Part of a small language model's weights.
Architecture: LayerNorm before each block, rotary positions, no biases in attention or MLP, untied embeddings, attention and MLP in parallel.
Training: a variant of Adam for these matrices, 132M tokens.
MLP neurons of a small language model. Each row is named by its layer, matrix (up: input weights) and neuron, and shows model dimensions 0-191. Each number is 128 + 24 x the weight over its row's rms, rounded and kept within 0 to 255. Numbers have three digits each.
Before each neuron's rows, "fires on" lists the tokens most often at its 100 highest values on Wikipedia text that the model never trained on.

fires on: " |", ";", "ull"
L8.up594:083099120133134120128138174118169128117155177135111116135161114167103150118154175129111132139142105137134131136128125101108086101147180132134145088092134134103120087148158129136146154145071198146107127115118145097143151145137141121111140108106107098176089136105121108140124150088084141169099163121146114133108152146107134140109126101101112164094141106139110089118179127138137107158136149142140144142138145093151127140060130125109105129137135094173115132074134105105131100112142151123098133140114160168142181122120096117132096134131150091123094139133121115102141142134128180117

fires on: "a", "al", "i", "w", "e", "u"
L8.up544:104091109123094135149162133122155098118082147151134142143121175121149123100144171117160157114114172136122117150153125118160137095154151104054113111139148075141087149131176139105112153102107151116112140151130080124119157117169121074161136117128150110082107105146143111112140161100099110192113124138101114146140130143147077154133174160148119112162110139137147142129106128113139144155134099115120110141132149054119146097108111128096135108121117139118133100111117130132099106110144112117148137145125125137126140100149109110118093122084106133105163131178179143089141149112119134142

fires on: " to", " a", " the", " French", "ust"
L8.up166:117099144114176102104139116114164120134164128133144177124114138153187158135120135133126086125116147166108110153151107126124096150151109133108131112097133134127115138126086127132126151125093142154141104144097090139143137122146122121118076058143112145170118159141108120113147155156128147127132098113100152125074140130142121096130102117064104154151082136136146139145137093144127153132159118141139145138127151119128121120157186146110119160149080089157129119122131131096089108119096093108149149091132156153163122136137052173113119118123195117129107144123099095145142101145114126149

fires on: ";", " |", "|", "-", "w"
L8.up258:091111136121075133163161147127130105114162173147172122109146140120145136103101128109136121144147144101141172123146134122161122161138140124119118121093121093105134111147144157171156152144057151123125124111141141091132148111096107124118136129154092124145110101099101177112127162103132147146120131121119116173130140146137111131130151098092071122137143131133107159127136168120129143157137132111165109155123140087222115155123146127125140113100162136134122102096117138114095133079082135113152139122116114103164164094127121120115112088144156162075145167146124092114108164142162137111

fires on: " named", " Silver", " also", " him", " including"
L2.up173:060129126154145137157138112117084125132150122121091144154087110162121117128148104165150129124151097151120134132168151135129132123170085127103128126145091103133125171142145137139109140152081096122093129143114115084171130126099116140150096121129129132139127191148102149084096153098153156127131106128105162137112126131177115112119163165100084101162116102179167087130134115148086125140125125104121100127080092117111117098118119142143137156115165161144085102135177112151153105111114087134101151165143146142142135151136121122101169139109130122167119138158123152126155102131105123103

fires on: " im", " band", "ream", " still", "ld", "72"
L3.up193:093132115118105127150154148131105108065096101133126124115087119145107141126177114132174133117129201160157147116130130125146110127125133180131151139129149116124116131118111107126124138122144128128113115157117112113133117181180133126114146145182130132138122108132156133117091124149158152134133220140132134098132165126123146179114135089113096122130108186149145158145124132120134120117141128130153121140113100114123174169118148125145111158092213148135095148129140128090125102118118139146152122118086106139144172130150116125150127147094145126118122109198154091119135109157117150151

fires on: ".", "w", "ic"
L9.up431:137133106105121148114144161146073124142132143126102118114056123141126152129162108133170123100139147154096158140121139092130130106099125104130138133122113092127137110126158149129134149121129131151115142117126128089129137096128124107124091145162137109191101122150092145101135142124132109154087151120121135193104142158117155107152151148058128111138117161144117128134127122183130117137106122135130109117132084070142111140129139124129107121097143131159116120101103101122136101146123127113107146138091136137145113132147064168168140055111154128125168157184056130127135143160161154144

fires on: "gr", "por", "ama", "els", "ows"
L4.up415:108132134114133122133136120118130098133107124137182125144133090097160127129093138124092085145123118123085144091097124143149146154145162116133134122090139129108169146118122149132149122108177101147127130084145152127030119125100142107127119138099097128155105000127138104121145134107140122122105116134159137144139208108122122091154139146121132161105154096090123152128126136121137124138123166151137137135168146119134128126128112115125109129151108111176137127135111114080129112167136150118167104134106109112133096128130155162145085154128111155121132169139145135124137126130134111108

fires on: " their", "gr", " his", "ced", " Register", "cast"
L3.up395:116147138154135136141126141120133191128102167140181123138178141124121139133126119146165137116174101141135184125143131130129131147132126152118144120120164123143121139130171180130145138121128146135098119143134131138125112175126134120116101164175128126133124121160131121172167122137203121132095143173148135103108118140128110119131120084088123127137138138149124176124136161143139135122156126131142148138130117121193113184130119130150136134157180113110154146136146107069134125124115117071124141112077130134127142136099129131166118148149147091142160148175186194131139144133118145069

fires on: " Med", " sit", "op", " been", " still", "med"
L6.up403:137123168128134158140106132114088133131115140082151101185126154127148069125145123182119160145128163125147146147132127092122153126122157127101163098121147152137145126133152075133118130109128117095120154067121197101196182117089133115135124127161123117103105113135136090129083090130150114115082111129109123132125131153117155136161109124115099138143129131136153140133118142139137125135151155173138100147131129141152137167111184065132134089172144110133151143109121125115099123150089092145145143103160125135146075183111151122162114147113117118125119125105144143110120133114121132154

fires on: " o", " O", " ra", "a", "g"
L8.up566:123148134084122124158158132087139109108123177131164179111139135132136140127137135146134127143166159109103156152125112095146109147155122123136151128117112074097142107156144147118136136090125146108135208153094120122125148066173134125150093129157099135140148113136163130146140104129140108113170119126100132144130170097138101107133161157151100113128131122139091137159129163153120154151094091139142110150143170065143146104111151182111122144092136104147141102147145126098140147119170104109183109127108084159152117113143118127130149130106099136120147136128122075087134124102122155089

fires on: "ure", "ank", "old", " reported", " separ"
L4.up535:129125167147147134131152170129108193122193216110200116135132142148105168142149173095148133120168110120140115146138109118102122098125081141127145129124149128097203149159132125131102136130107121120121141132118135114162123166140128117131155127120139133136144133139121103118091127147134123130131127129150132096104130152137129107106162124136140192149131117091123104131134127133101129131152119134121113116141117141138104047140119145085144127097116045128096130121134126135103115149134157156118131124127118095123125128163133099156142171170144133148128103165124126134174126148164123160

fires on: " own", " fact", " init", " Ren"
L2.up390:139124124089110101119080088125117099168138124152140097088098112089093170103151127082139126142138099120127111118077112158165112138143150134137122149106162108058101158148124119140089165139147143166110099144139075174094127140139128132131140175111158142128121158107138161141141145131091082171128102139137157120147142131134105144136135116125133165121106140120128128104121156166113154165190138122118122138124159103121125116118105149137115084147127117158130115135109113120144159107128152138117101128108083138119145084093103131168183126117123122124107132167146130131083125127161101073

fires on: "ident", "en", " go", " based", " given", " every"
L6.up642:131112134129133122139150112122134152131153124110087153151062119131120073118165134156123120144159187138120109168134089100139173074137121114101142103135108115113167121118114100096148142122123108130133128094118125105116168101116136121138145118162150124065128155123167216167077114158120115114103117111132133156138101139108152132094104116175105135120128116090146132108135157135117155134150149149116100137124132104101153121131178090104132115106097125173147097132116165182105140129136141116086075153142148122128094176110132114130130165123108117129106107107112105124114108121133128140

fires on: " prom", "em", " ship", "aying", "ate", "isting"
L4.up162:116122079111125124123129154068126075103162111111125116107128119114116135099130105106140144110109088124156108141122114113116111089121098143128132138078136097082150140127134125122070117096078091132121117115110083092145135096137116113123150106118136160118113073128110128093121147127112120119154129102090128087087130107139127116094143128101115114130085156099140102127106101094097107143088098115127113107113039114120117097121110127108094141090121107096132125129125116154117094115140139112148128147104115093130075114131101097058160148150120130076127096105105114117143102123141130116

fires on: "s", "ut", "i", "ip", " Ben", " At"
L7.up168:090121166114120117114128166132149078109151141140082125112107108106125145128137130155100098143120131109135157186112123143173060165137117136132135189115087138130149128145146118121132121137092149118107131118105118122137153112124111127117158135146143110150142119135070143123181133122157120142061086163126143129099129134119130106138123124110135150147102151125166148117113152149071159116077130086133121099164157097152091130114175085116096116140067135160111117152140123138133144138102124141136142110123113125171122153116133142132121094121143073094105139151102110136122145141194141128

fires on: " been", "age", " still", " During", " land"
L6.up429:117136164128163145116127124099178145151107156116148144188129177128136084128123138150121141140148145131152144105134129095097172160119137133127147079116161141151114112107119136111156116135116134104090116090118174120186199099123120111162138119073092132102130144145138103132081103141176100117108115133127123129139134107165127160153132134098091127117117108132165140147135139092110155128120131122117118123148128162156146140090171086143123117131127161143162134122116122119160125158100100160148156120142137112128096210130170120149094145122109135107118132077126151127145116129162121168

fires on: "ance", "che", "isting", "ute", "urity", " cop"
L3.up510:125111136126132139133105123116107134064154119133086125136129129130128133108167128131142150127131114142149146192128131125132114142121129122129119103130055135119118107142099094120103130152149126126127133126129100118135118119172131139125148088203147131116132136107134145148064122135096173120161119098143127128112158132143144132130122060131146077143115137141154123114142098131125129132130111115118106135128108128070171135129179137130144137108151143089169119118178129211113136108155149120095130137091189128135113115021127130090135135133142163131129130136153131131137119130141151160

fires on: ";", " As", "at", "S", " Is"
L9.up763:095096133116112137102141118119167138118117182135142146108122146171166142151137124137166146111153127135095103187105116127104127118091108126164153169131107088137148089104130109123101142146135144106104142127137133143153144144135092099138153057100110138117165132120136118163139124087145104159107114136126160115095116109103118161178137122147123097171096190106156124103143093140130145132131085114131107117097137054131106113109130122099117133168094159091125141132135130117136146138109172107161106121078097162167170124152140149156115119117135122124162123114097160125107140104107138125

fires on: " took", "umbent", " not", " make", " named", " what"
L2.up423:093132109109148135114144140143130138094110106119121161101138140154105176147156117137117151129100128153123146157119096109120130128139111083108150130103137120121134132142155117084158118073147147112127126164156120103160157100140111117126089123151109115113139157165179099147081132094152137137082119145166150139148195126114096171110147139158112118146136132156112148110135098133138146173176111092143105105151162105192115149114131164123084118151094122108156168077137147116142133125127144122164139130100124153110148108129103161181096094125119143154088124150140120141133182137141095128

fires on: ".", "s", "le", "e"
L7.up417:127146153110110149151151127092106132099154120135123111114119119132145152129154158139138140075136107162107121138109143100159113183133117145073147096155114134123123123118151148132176131083116111125134180100138130097133092078114103108133121140126140131152132083171128120135146158089129114148080153114115118132132126152149146109124128110111112104134127141120131089173104117111142114129111140105148056140150156120099142154134135128098123185134131149136149141122121119163148099131162088110161091179114138161156156076164115157112165103068114165090148130151108109164128131124150128082

fires on: "ven", "ference", " cover", "earch", "ank", "gh"
L4.up575:114108195121130118168130166098102131117149161115084118099143169134095145103125096104162107078136076137126135136132118111110099142109124135100125111077123104113107118174152112114058131125087112108125105120105103093214107109119147105128162113126134122108125100124111137120096113142148127125103114118135114092106122130147123117109164066097128123100098154131105114124139073106158128132159119119123122117139115111138106119137139146119122133092125087084150121079131073121109101115131063134127167130105116089138115119127130136151144138127130132115128123123127116117166114108175159147

fires on: "ic", "ial", "um", "ational", "ion", "ed"
L8.up628:121113114105098156120142118141126146118127116127144121133130132145132149136095134090135153153118158122119142102085105114148128107173081137108181084155117085133154161125074104144100123136127134112125138167128105131132122133175138087149099117132124103115127123150128150169128118141129159108095161135165168087090138152155132097134111142114120138112080143128113146125134090179107140130140095142115128127162125128137116114103117126119137138159133157155147103110163109143106083125137138110209138121144149150143092100103084104077129100127165120141171153089084145134163081083169124102

fires on: "x", "ock", " information", " two", "+", " three"
L2.up86:143121171140129114136083100069147112160144153123151132121141143125148081162135135135151148121186146079119117126080125149154150135121146138091165097131146146136175122135119168118115115121088123130140124144143063144146119132134155096152140147156111118175151123119132157150166126126174155084120119146116132166151129088100104131122095107108111113135123153162115113156100136109123095126172148105138121089155118129160074139108153122103107134122105126139116141156095084082107156122117095162152113194078144127159129124153130133126126116079100109140147163139125146148122113110116139136

fires on: " name", "ury", " himself", " Times", " later"
L2.up241:063087118103116119159140138097145130090106133129107154170086166164091107144086130138175094128177131108121144132153109122137148125120105157060121130126097146129087140110166131124085131134110154133119111156129101154127119126178131113163123107128152159098126112146114096154111113129182112142123100125151127097107134101172100118106130110103125112094129140097125127171136145099101107140142099099154136142159137144077116130146114167150140141138142131115127116093100138173115175114131123108136128070129147143114151170129115132141179130109132135105132100132140080112156139085098119143

fires on: "ist", "al", "er", "e", "'"
L8.up359:095106145121102107137115126105165106063168169133141147126076132112133099116110175113133143130159134126117143095129104104151150161191140147083140164159125081155130130127150110135128140133103160124140164135114102093100135081127133094135156115120097128117137115160113146141115129114150111158145117103138114150080132132115088126138155123128124132115130150074109159149100094142128126134145118140126087068164132111122095079132119132114086125127135089105147139109122121155090128123135150155194108115140127181097075111139139131118114154127110176104186157133123129111140137117122104115

fires on: ";", " |", " /"
L8.up707:095134125105081141128155163129110100126153140164117116133121135145153147118136127121131151160125114111117124139155120076137111161122121073157138123130128120130114131150148125150119155124084174142133111143104144151139140163106093074137088086136091114159133081110132131107126130117097158147131079103132117094131164133124131160144139124120075163104132108143106113095152188176138123200118134148132118154102168062152114117137145105117110143138139151088116132117161093153152141122123147136150111152119079115165161099139109145148101128114133131079137093136133147095141136157131164085

fires on: "ight", "it", "50", "ow", "ort", "ot"
L7.up395:134055138160079164157133139106171110119156140115137114153101109103152134104091129120150132130114135146113132128123115085122135135123149130072104156115093109138168152137130116139158095083126110154139139157138144118092110153122117113129128153145150137154121113148142088145143103122123123148131115108090130138078139108123117159101205180098104106132123129146138143182115134124076110145130161124158070139145112115158125135138115150144117146079151134098125116106119092147161131115148083112125144180102105103154153098151147115155132118143088076103123112119137095123102138102103158135

fires on: " rece", "ure", " ann", "aying", "emb", " prom"
L4.up414:121095173117129117115105117089129113088172152102140115075123136126136144105123147109145148118117107147109113131138115114097121095111115130134126149096091134099157126086114105100089138123097099123125141132119057101199129113145129111142148109123123144133136083119122122110125138132108127103144126097104123123113131131144107112094128138140110133163138124068130113146110112116101123140058104106115132091132078112128129081148107141079111116097122065141109111068125138150125108115133090125130127149108122076132074108159119097095122130154125147112137106078116105130148114119135138200

fires on: "ot", "end", "it", " during", "er", "ent"
L9.up155:135103128160129162083126135101145084113132132164106128132109093069100145130119129091163130160100131133125111150157146125154136143117144132115169109141174134149124116143159095157139123130121107121139143134126135111129205130126142048127128127128101137109136121158168121101135117071117148152108108137108130118124146126122081122114137098111126154134105107129162125143116102144139134143151141142160075142129144162116085114102120173139131165070110133116145146080138109143133123121133139149114105193122128132135135071180142172145178129092112112114096103119153114116104165090116137141

fires on: " ch", "Ch", "C", "II", " three", " two"
L2.up566:135124168118103126135123113097113124110126144142142097128127183123153112152152117100146144169137131129096137116115130124169115133101118153076125135126131128132125093149120145141127108150039112143130150109135107107118130164136121110110159106173092133149145110111101156153132140103135120121155130114115103168156148135141129109109124146111125163120120168125108125150088132116097084166183080107138113099180132123187133089095105128091117137146162136133141132121121132107070098138113083075190154132171167164138137126144144142119152137124067110098129147125139101123127142117158118129

fires on: " Mc", " number", " World", "ost", "ification", "."
L7.up16:138100116143123108123118153150135088130139167102199122177068090108128127160149121108125133129103189151127180142136130112096109137150180156137141103116121190131139157118103108149117122137102120154140161161158136078111134108138125113118100130130122088163111090119084086112096097123109145113136150106110130176140126144135111123114108148131120194158138109084105151136116113154097126114085150146157117112113130132145148136132134113131141113130143154192095121108140090150129134104116122120101139052122123101111114137110122121157091118113130120140163124127110138123125156088136139122

fires on: " a", " Gu", " gu", " the", " no", " o"
L9.up324:096130147126161115145161155110122130125148146153148148114134160160143140135132146130172121124103144125119133137123083076135087132157139077087109123115141125120124117138104154107155135085118183149183139164130072117129134122113145143107125126162085118108117112139124133157129143153124130124158084060093137133138125126151126109124105171121140154135124109094133138153122115151092163123167097128117088149115144105146136097117177176147154109107133111176132081072138106069137158102099138131141160143154117103129110130129088143158113121134143140133133113101132077119145142105112175159

fires on: "al", "ic", "ial", "ual", "ological", "ional"
L8.up476:121122152126090108153122104103110148113130140133134153130096128136157104121094128097100138124111122162101121100110106113165108078185145149100198112144146098111159155109132159129138109100141120143126131122138106155120149122154113113111125101126136105116145125143116143120161074136140147135147128117174160116081145096112154113122142122135129114131132199099103127138133101169064155141098152158106070134134123091126120091087142149116131176146098094140131146097124119123086141155157104170159154162139102124115120116142116165121182132096118099112174147098132154142144144147112148133

fires on: " o", "g", " O", " ev", "ra"
L9.up369:129112117132107163150137143106133134119105143134146164108127129125141151121156127133132096107166144113145179140126108094146085142123183100103103153121171067123146156146127140095108121097132099118139138137087149115100171080161136097142116097131115114157138090147117129146150144105163137134083148111129137143085144128079117091160132143130114120134089132124106118154117131147100137157122127120171111137180152084135099111116158128111114104107106106161149096117194136105109137070154098132145167117127116120155094136119097146132160121124159146132129113108088105134162076088149147157

fires on: " well", " reported", " known", "ure", " number", " indic"
L4.up120:136110180138129131148171179086113163126174220113246114169125180142103124161153127123173160128139107152167132133151111110121111104132090149111124122136143124120100137147128131113105131151041113130119145123121101114212128117165128110135151115139128149116129119137115117122081128128135126122104117116143121134103107130156128147147123135135117145142136157118127143151128102125123113135148103127119129101103062136130126117132146140126122121118130133140140117070136142136110109098132089103138162105118139116135119118150121105099117173155124160139124122148136113133148130124116126128

fires on: "ance", " leg", " acc", "art", "isting"
L3.up232:106120130114148121141165117117096134041112070138068134147137138151133130112112125146117150113191131144164149135147131117134106087123129121120139132158098129148127120121140124119117130158049138098128124138114104099138140116098116131132136105198163142118138116165119153116103107165139157121125136126121137085135166129154150171119126120149119102156111162145173139130135148119127132126132125106101146133117133110140169144136137136155155126100170124064177125120161118203141112115109130138110155125182149124146151145095134095136128144132122104126163129160133123146144137125148144197

fires on: ".", "M", "ing"
L9.up74:096149096124149194131107142076136139111123167158140146145130139138127147139145130102176110124112142097123080160123160108157086134108122152086137150137109119124133134120148143120118154096054135134121156115133118135139162105107116099116114129145152115145112121168116105118156149109085123107075113114148129171101135161144112125148164114128127143124119144146142138120106153178102109124099101106152089134104142114120169152112118112098125163105137136151117155105133129130135108092129110118123143155136133118132184090167082170132163073107141136093183175127117157148114159083143132151

fires on: " most", " much", "ect", "%", " Total", " impro"
L4.up514:112142137115109118141055136131109138110150155171255136040126122120143166140124128116167119111142130141095156119134119118169139160142162128140099127121143116104161148090123177109127114163130174156141119111137152140118149144129136129137137140120136112148117103127132164114157133126156150137160135115176134101123151126158160131143171121121120146069119126149107146127105122121141116140101117133131162124108114123129142119125120141139094145127124094121103110119142113137181115117131161076129138144121112147133120121156144129118110142179135157116119167159127124147131126170145112081

fires on: " inst", "ury", " Racing", " itself", " later", "gh"
L2.up416:100150124120145128185164139099098145102098156158144128143115128150127134150158128098173149134125100099149120113139117135142114119162132174106103113115090109061116120142162105104076133156109151124100106111139102158148135121193114134122116130141167134138143147141111092115087164151136130129119151127176145119112124119126143119150154141091155126179102131114129123153107123150154118135112100132140155102104076120107115156125147171141124113120128160161165098088106120150085126136147142121118138059100182119143095130123092121127131163166132142159137102119161114144166079125119107149

fires on: " of", "m", "t", "f", "a", "."
L9.up352:133111115157158120135124166105119135130094148160114125142064111157101201138121151127161153135124162118113164148151150079132088109132115121100146160137095116138110140103121123124102171136072132088116149125074106097119201111117122091115062103172133104128138134158104135118081120125134131156072147139142129131115134141151144117140141154109111131133134145124158127156086089142122152121132092102118156085130136128116157126124113143089115145156118130161130148095158126108128128098104092092103159126106123134162110141140112133122141107128145102117112133167110129161140148085124174126

fires on: ".", "ag", "th"
L9.up313:136091098131134136109118171091114097126147109101133142110053133122130148179161100140166127104138178108133171149125143098104091141148144134081171107100117095149137120150126152116119127104075138165147140122145155149157182116134112094113091136134102162150131135117133128129101137144108117145102152141129124146065135137148142153141168177098128150144084117073130125135142100143151100126126113117160106117138130082106123157110145141112150142122146088183115121132148121155125117099106142110119147101133157114111127146078123131177151100098156086137125127143087102148129139100118131137

fires on: " released", " developed", "ory", "itive"
L8.up292:116117092150129123125111123073146138116136169154131134137091125142132150148093120089182095151102137094123120101147089097176142153133171146131136095127139123136146095182120144110154102092098156104163127142155117099137169096123142132115127132172125122134152097116126087139175175138114128113105093143124117131126157139116102160155149137123105187134111141137147129160128153124082151116119133114101116132124120038182142101095109091126139127200151098097124131110154143101149128112161153137131121153150119137151152109122124156149163138119109129129113150120127133113107165104138146118

fires on: " War", "emb", " All", " Bow", " Ed", " Cop"
L2.up744:127059181122107132095113173086185116103146127121175134136154114124128141164118132128136129106148110088143149146116096108143153142100144133168133110088131157150131099210120106104100142137141152137144141186139103117147149130118118097118096139159093117106130136099125094121125126154131107132105119119133134146099173080084151135131165169066135113143118152134106113147123101132094125112143137163125135121124119112105172122106143137117081130104105103157146152102146128131128116146078152117107163145085153124138186114149106154172115108134117138144123156112114118109127147132138143118

fires on: " band", " all", "ream", "oring", " also", "nd"
L3.up224:091120131138112123137132123129077161097153159163122137084128114152105161111166132121138135121150163153144194146131117133139118092133125199129144121117172116112156127172093091117116140127162132120160130160114126103129138143173120124123133140163139127140141111124135143087136122161132145133164134112134143099122154144139187117121215048143145151122107152127118142116148166141130134133127117125118134128116146105125182121126144153111125148093127109115138108128160107100154124124144158144146122145139083118150137129143120117159132108123123117129106130166113038133153167142160137081

fires on: ".", "d", "s", "A", "ed"
L9.up742:092103102150138104148112104085174135106157178118104140143119150134126161136103105100168090113101121133130117140126152093154141142188127149101119163138117117142147134154120149134156110126073194178111113149127106168118152104127156104132118143110125146125113100150114077139166188154108129114077108151151111129070118152125130140112181155115140093129146126128177136126098119159093154104109095127093121119118165090106178150133141111086132152115142141154111121129151121115141121133072143127155132125130142120139106124144131105137121108107141112101134142120124101179142136114153133099

fires on: "-", ".", " "
L9.up95:125151134142112132112153187094124090108095121120124155128064155137143145120148108127125167103116120145118110135121105080131108197155153140136117173126141107115151131147169122085158146096097089121116175158119147115160151131132105102146104122134077149174100125120132131093114156118121111151089147105142105156101141148124143129101180125104092151182094119134133185109100136117131137088132094084181104123123121121116143127133156165088132164135132119130129136087107121120131094092093103109124153113115139135148137146113118113152150122120138158103134128147112124162128157080106132110

fires on: "ate", " most", " Total", "aying", " basketball", "ge"
L4.up667:106138094139133120140083119110116062081143124138175105075131075123138178135117126133199156116111114124132141141141123131161109097130103135148135181135143122098159158098118129118125150114080124137126144133117099113167158134123128118138122128142157113151147059116122158076124147122126148123178148097142137084127149132139154139093145144125113137130093158128121112137117109124103090162090136113120149109085074102112140120128105128137144140076176109080101149123147108167129116112137128124144142141118117096129181109155134108100150149157151128129130120193132122138145113131108136127

fires on: "ge", " sem", " third", " Sing", "to", " top"
L3.up456:107090191124107110171126139095133080154151122142192138117136157134157132102168130150111122125145132146097101147128097113128112118122157175110127142079146129114128122112125110130118156143139081140138152098098139102126117110137123108144126138127153143121125120160093131128131106129095157121127084069087131190142102124114116110116139085131112157143132166077121177125197085114136169154152126120119128121175141072110137128147117126092100117130106112166148122084156098125155146118151143127148140130130142132154099097139124139147130089098106152108122125158122110114139151094165155112

fires on: "ight", "ig", "ill", "ist", "ad", "ot"
L8.up563:077102091157123137167154114096117088108127124111139100114141125110170135153091143115145140108160138111089110140138095107155105117155138163102121133095131117119172154159121116118106145075136124149146170137145150109155124130089141158136130111137118129174159146127135133189142141132139126164147112095143183153095147128132133134126157136072108147129112116099120130187121133158134126156169095155154098140173111110119138120144158167121105108098115145095131100108146074132098154105123094113153151097091152152156118129128127130123125148110104113135094185141119077103134147120170124124

fires on: "ama", " Year", "por", " large", " significant", "ming"
L4.up19:117164045131140129114177110111147096104090127153160133140153126127159128147092096125145113181095117119142135096137140157126149141136171138149122135109162115153170168174150152128185120113134162147121132073139157143135126135146123122141092131115144136171141078123126119118151166126150132121153123143163147153112153135151121091159150176119154091151151118121154155144105158101133095135134140125121157118158128152146116146120157131137152137131149140186130146163120127064109153193119125117162137163120130129118099137138137129101114158179144137133136181130165135121134138125134125120

fires on: " con", " them", " it", " an", " a", " the"
L9.up19:116121137139089122169141149123167130136133118146154128120124160145137143133092157126126072112146169101139120094172107109147072144155184128108120099093164127093165132152105138107163114111116122144173097143114151130159146118123110121126135126171079109103139131129119085129131156113131152106163103128152112122105136175136108122105153124126111137139109144125137121135131093119109162164121111139122147145164150098144093111113136098125124155087111098146119126079099133073143094082117124125115153149134108147148139157115038139151135133053142133145120137149117134159121138102122149165

fires on: "im", "ure", " reported", "aying", "aster", " ship"
L4.up716:143132119135151131121150129110137177114177133143148099180133135139116145088149124130106168129114103135204092143139118121112105084132114146116145145141153120102145142219125128127099144129085114109128142159108064098193152106159114129135165122143156167124118083117144161109107121139120129135154124108128129113110115137167124131090140142123135141161104168114149114136126124122103109161137095096114134126131088116111132122148148156106151118068158090121112144117150129180116140124136147141138154157130126088141108130141123092124177167177124145122132109108129125136147138106158147176

fires on: ";", "ra", "ar", " |", "od", "am"
L8.up249:105120113120082144103172134157127093099147141131152137125135116171202128102147115141101100129101129107110177141170109090113121159115132143138135148114179147082142102126161140112135166115116176135102145120108134140147105175109107122082117128153087118172125141101134118107080140110162132133158139113138129149094149165127118114135122148102135179125120118124079120107147176119124137148148140111150147153114165114159079127108149107110098165146119108123128133123130124110121115132094113130129170095126102111180139101126085131149138081150135118146094102106095103105172135137135132173

fires on: " from", " prom", " post", " general", " ann", " indic"
L4.up588:156088073129140135112152110119133083113163189111195150120094113134120142126136153116118149139152129139132121134120116109099120066114097129141136151125129123107206140154077107104117146132050137138111135096120082132159123131160115126152134107134142152139148092130115130088112132127108116119110120109094139121121131120127122132108112123171118148140074116052140101143120139092089125132090097102101121096108099122124131110098150140110107089101115101107121102109124142136165112124118065143124114130120113129131131099118104095072143119127119092105119115123113103128129118113159102153

fires on: " Gl", " born", " elected", " km", " Cam", "ember"
L4.up363:152149125135134129120079114118131084151144118112098090111128069132133163137117171148173125149081131091085143131121137141123149114158106145156151154122150147141123184105128142150179129115162114148129153116139138095143159163085145127108124148123125100151105187121126125118135150133129134145191135137138133157143176141106155122097135152107134159128152118154121137126121143153099099151112157136134110136123166113132139135123118105154144137152150123181057145152103147112182122148131145221169099122134117133116143130174163142101128150141138119144127149157164134119130133114104121105

fires on: "ar", "ham", "op", "18", "a", "at"
L8.up56:115106150156126161114123152145116066114123118141130124126103150114149135132137108101148138141158099154095151103100115131107130160106178084140140105099114105125158112136133135062137128110147129135155157157119114095126120164140150139146129175157116125138110155128142134145153130137188117114141170078132121161123145110120143141150106168104117091169095140167109088108117109142111101146133118129158116111141157123150067106107137115121081144146104104126147092125117131088125106135134080085116156127093130137142154119167099161157155045135126105094120144113099156157120130143163130142

fires on: ".", "art", "ard", " City", "ime", "ro"
L7.up464:145100154141130100121146163085117082145127122099149117148094164128140122168137127147143138122129168139119146180134128094124097159103128130098155107114099163123154098117132158098140159131119084162116142111178164094174172117125131131136132173143122119119125119179094120163117130143140139137136126092088130153109126149164146131164115126102130162103139132120146153138139132149127110119129113131156130159143116136092127127121144136130117140106096148193101107149120114175139086090130084112107157106091185110102140124085078110167124159142143090162119122107125068156127138124159132141

fires on: " Gl", " elected", " born", " Labour", " Conservative"
L4.up238:144132125123112126115069135118129112169150151131182112141139087110135132149124139141187132148079113104100155116112117143145139139155099130155123114105134126127147117158147156150160127125189115145129129098143170129117139126110125137118112145115127084173126193152100136141150153123120128136170136122170141162115183140125168105137132157126150126099132103128132154118141168150130125136110141162141111144125170141132122122102127114126117151180113147111128146143103139075115116156139245165141104141119122158120087112142154138113093141121142147141125172149158139125122125151115145082